From a checkpoint of a small transformer trained on Wikipedia.
Architecture: LayerNorm before each block, rotary positions, no biases in attention or MLP, tied embeddings.
MLP neurons of a small language model. Each row is named by its layer, matrix (up: input weights; down: output weights) and neuron, and shows model dimensions 48-143. Each number is 500 + 50 x the weight over its row's rms, rounded and kept within 0 to 999. Numbers have three digits each.
After each neuron's rows, "fires after" lists the tokens most often just before its 100 highest values on Wikipedia text that the model never trained on.

L4.up314:517561519474466552529465509508495477517520525546548455544548399512417439511623529531540451539399516394502434514495551449510493536480544543610454519431441483517482479574532477522483568408487520567426497509473572524549496555541554560531538515357575516485522496410498501468484445447459394484
L4.down314:538517459536474515644503576471480519470445482482528475451574391499581563427475484557446471449490564518468487477485547476538547441460451435384588524535613498426474455471537634484455427515507453592369536542453516531423505524493416489500498573470453430552477440500497550450456561494465449551
fires after: ", ", "is ", "ca", "), ", "ong"

L2.up278:465569427459443525507467456498521449424438583570571494563439594463405506489596477464441515524513525477491562517448449556523483539603538529482529488463485525486568466446526543448411502443444533447526505501540499574559625498511415582519414534562557538473557579563557424496431445479485594474
L2.down278:487530506521440509469571553496469432482498452520532493506557434498452487524457475489415516475440518431443483521494390528474610500593497522466502538549411524547441512619487496539531458455470533474542494482508529538562356480518528487516586392517464568528443474539523435524445493538409560537
fires after: "H", "h", "i", "F ", "Sp", "F"

L4.up379:489418528496378562612443457521507476512578532559551536500633527565458480483512477576439449525520522488449489492485516512519466462579499595518418549449508503472565562462537484539421524431498503623565496443458405545459568472531517479472521559470514463487542538603534485465479458448528541409
L4.down379:505519373608480451519479511479477451538520526490482564494453529570600438451621519536441513496519553516543556461498498551478507501473385442497485483535567473531513549558490523545524485574664457535387559445520539498521563565493543502568572570491511510517463499373517482421464504539520409502
fires after: "| ", "|", "|---|---|"

L2.up836:469525405499510492495526463521544432594585468494527541409515499443481405599433457468571414474469508507469569499393571475521535506511556496487498601466505505564481450485378507531504459498468502480477493604510532413447538457504381529504502499486525435523487558526565496556469530518472512514
L2.down836:483501409423493501531634544500534522546480435496459495526428464426408479665492395576574444534504545465461597620490434493535497511547485529521618565605470501513469498406455510504555467556579427482441512485541530522519561448501454542503575481533553444526531550503569509475425518512418537479
fires after: "–", "-", "202", "201", "9", "0"

L2.up157:535396473503396508424518527590533523570583484423537508614431562505584436416490484468562501510521475553454550541536534478491470451569441482452442488543473516528440577446501483430417460461418477473496476511479423554510499456574411456523468487575489561596565517493515507495410509552529481485
L2.down157:534445515444471538516529478521526440473478494532483422453500462498480435469499593463418490486531491496552605447512493505486521483440526449464503558674509539470371546474503456500456494490539496418534516505423566528482500507518458498488465445456492458535544513537474440555490458523442472628
fires after: "ad", "u", "comp", "in", "In", "Ad"

L4.up0:539594517509395533510501498527499523517514559501579488484606446506509568515440508549542454518518520443507444525474512465505575488604521474488498681472484528588525458565504577521369511451573505454572458505535461511416490470506590510375505585454490457560398465516503470529459515384513402483
L4.down0:510558488511456498465530526437521533484500490547571510505536414449494506505482466531463408412531521502507441479541441495429561422438557480484495628459442556550546537603488556489362493494530497579539537499453545591447466546511432507445512536488500556550522525520509470541437534533432449505
fires after: "| ", "v", "dr", "No", "n"

L2.up4:410499431482458507513561560526499492521563484494563487471522551402482587460511480536517558525456433488440402521464576550478565401444564447496553561467356462470495476531530522450525518522495454621395501411442474523504518598495475552461534518483468646514403485428490491543445463505455500504
L2.down4:518490528483461543436502496454465439537548478462473554512393482492474536506495431542429533618537447490453446524539592521564484518533564409500555483468431431390388534440508490540501452456512562560558519537533474499520431582535528510567513461452505482589548576439389495486448502574541560482
fires after: "B", "k", "D", "b", "T", "illi"

L4.up17:586501480518513527465499506564366465453514546513476517487490546374461519420554544578533518519444457554549461546545435541510451546501454556569535558538495548484519444497555414518483489442468512568606588488446410452479439525512455480533528522506444447444580456464525417518569455473485483430
L4.down17:522402465465583509481574458466514451585565481524509491513571511544522556529567515440501489444552561534598511508552494484541457392572522373538500475527560506516474493587480447515450486575346531497430515457565572530528559550592471548504531445413485489497459542469524539422584476612535510542
fires after: "is ", ") ", "which ", ", ", "\" "

L2.up987:500590523523482459536532482520461483458554424524558484472476527471505600441499472455512556571594456482476490514418570529597515478471501504518548488474485484577434538476580512565499543424498437522504444420465446473454492522509529512425478566384463491527502518545567587449387365435506416550
L2.down987:582432550506535579466495519497394573542522516536504494509528584465474455513525450466488460485461489565497513566531537403551597473570527439405534486467502468437504438508580430506552508417542547557535488568557448500547462484484530469513501478477401537480595498541493444456546525420489472524
fires after: "D", "B", "R", "L", "CD", "H"

L2.up976:580573463466571485541604566562444542462585504562550530419566548514647558473508530595491530443560487465603526453470460568538514544473432410511485514512425553498452554492500593503462510508532579456440568473561411514513517445514579510529555531649544624493501552509496544484501414449426536504
L2.down976:473539412492526519538543550437549460484503537468417574544521487484496457495486535538476443439530452518498593455499496509480616553509553521547627459442549374484471566467573523457472448483515495431507543466512422444468483612545520474488541497434529546570466484504472521475511542581560504414
fires after: "D", "M", "G", "b", "m", "og"

L4.up1251:444534405521578465546486501603535472515535486528511445510599526527508428555518523592479452461531455469569615497419575520487496516513466423497437543567489423434517514453491517508429471368448479466572514434496522410487525545543541478453563537504528511473460492598501429478510466469474461525
L4.down1251:475504577488506442559586426553502433509522612564520477454506498498466583544582529374468410471471512470362551452534505427339492538544397410518470445592531502551556498523497455560537444576467482494395429526517515551513481530536491456419514539477516444533547445558543568475527522495457528454
fires after: "P", "U", "M", "| ", "K", "#"

L2.up874:564437491554475610497551500660542447424530529434571548527545470427482496515488464457529438481546522477508566572420504578448515471523590478469529464461477544551569506610462452454500467471514558489501498501483457495511486419526461538489499434522496525518475534500505612526471373538525590425
L2.down874:455558538515395489561507608470387453491507453543616532531409425475497589452503498615456510583488462518628555601530519488483541502503507597474441462481516509571505501506457456507552464527490418554615556539507420463488513541495502505526487438499440491450435565512498542442510544486445537465
fires after: "h", "L", "H", "gr", "Sl", "f"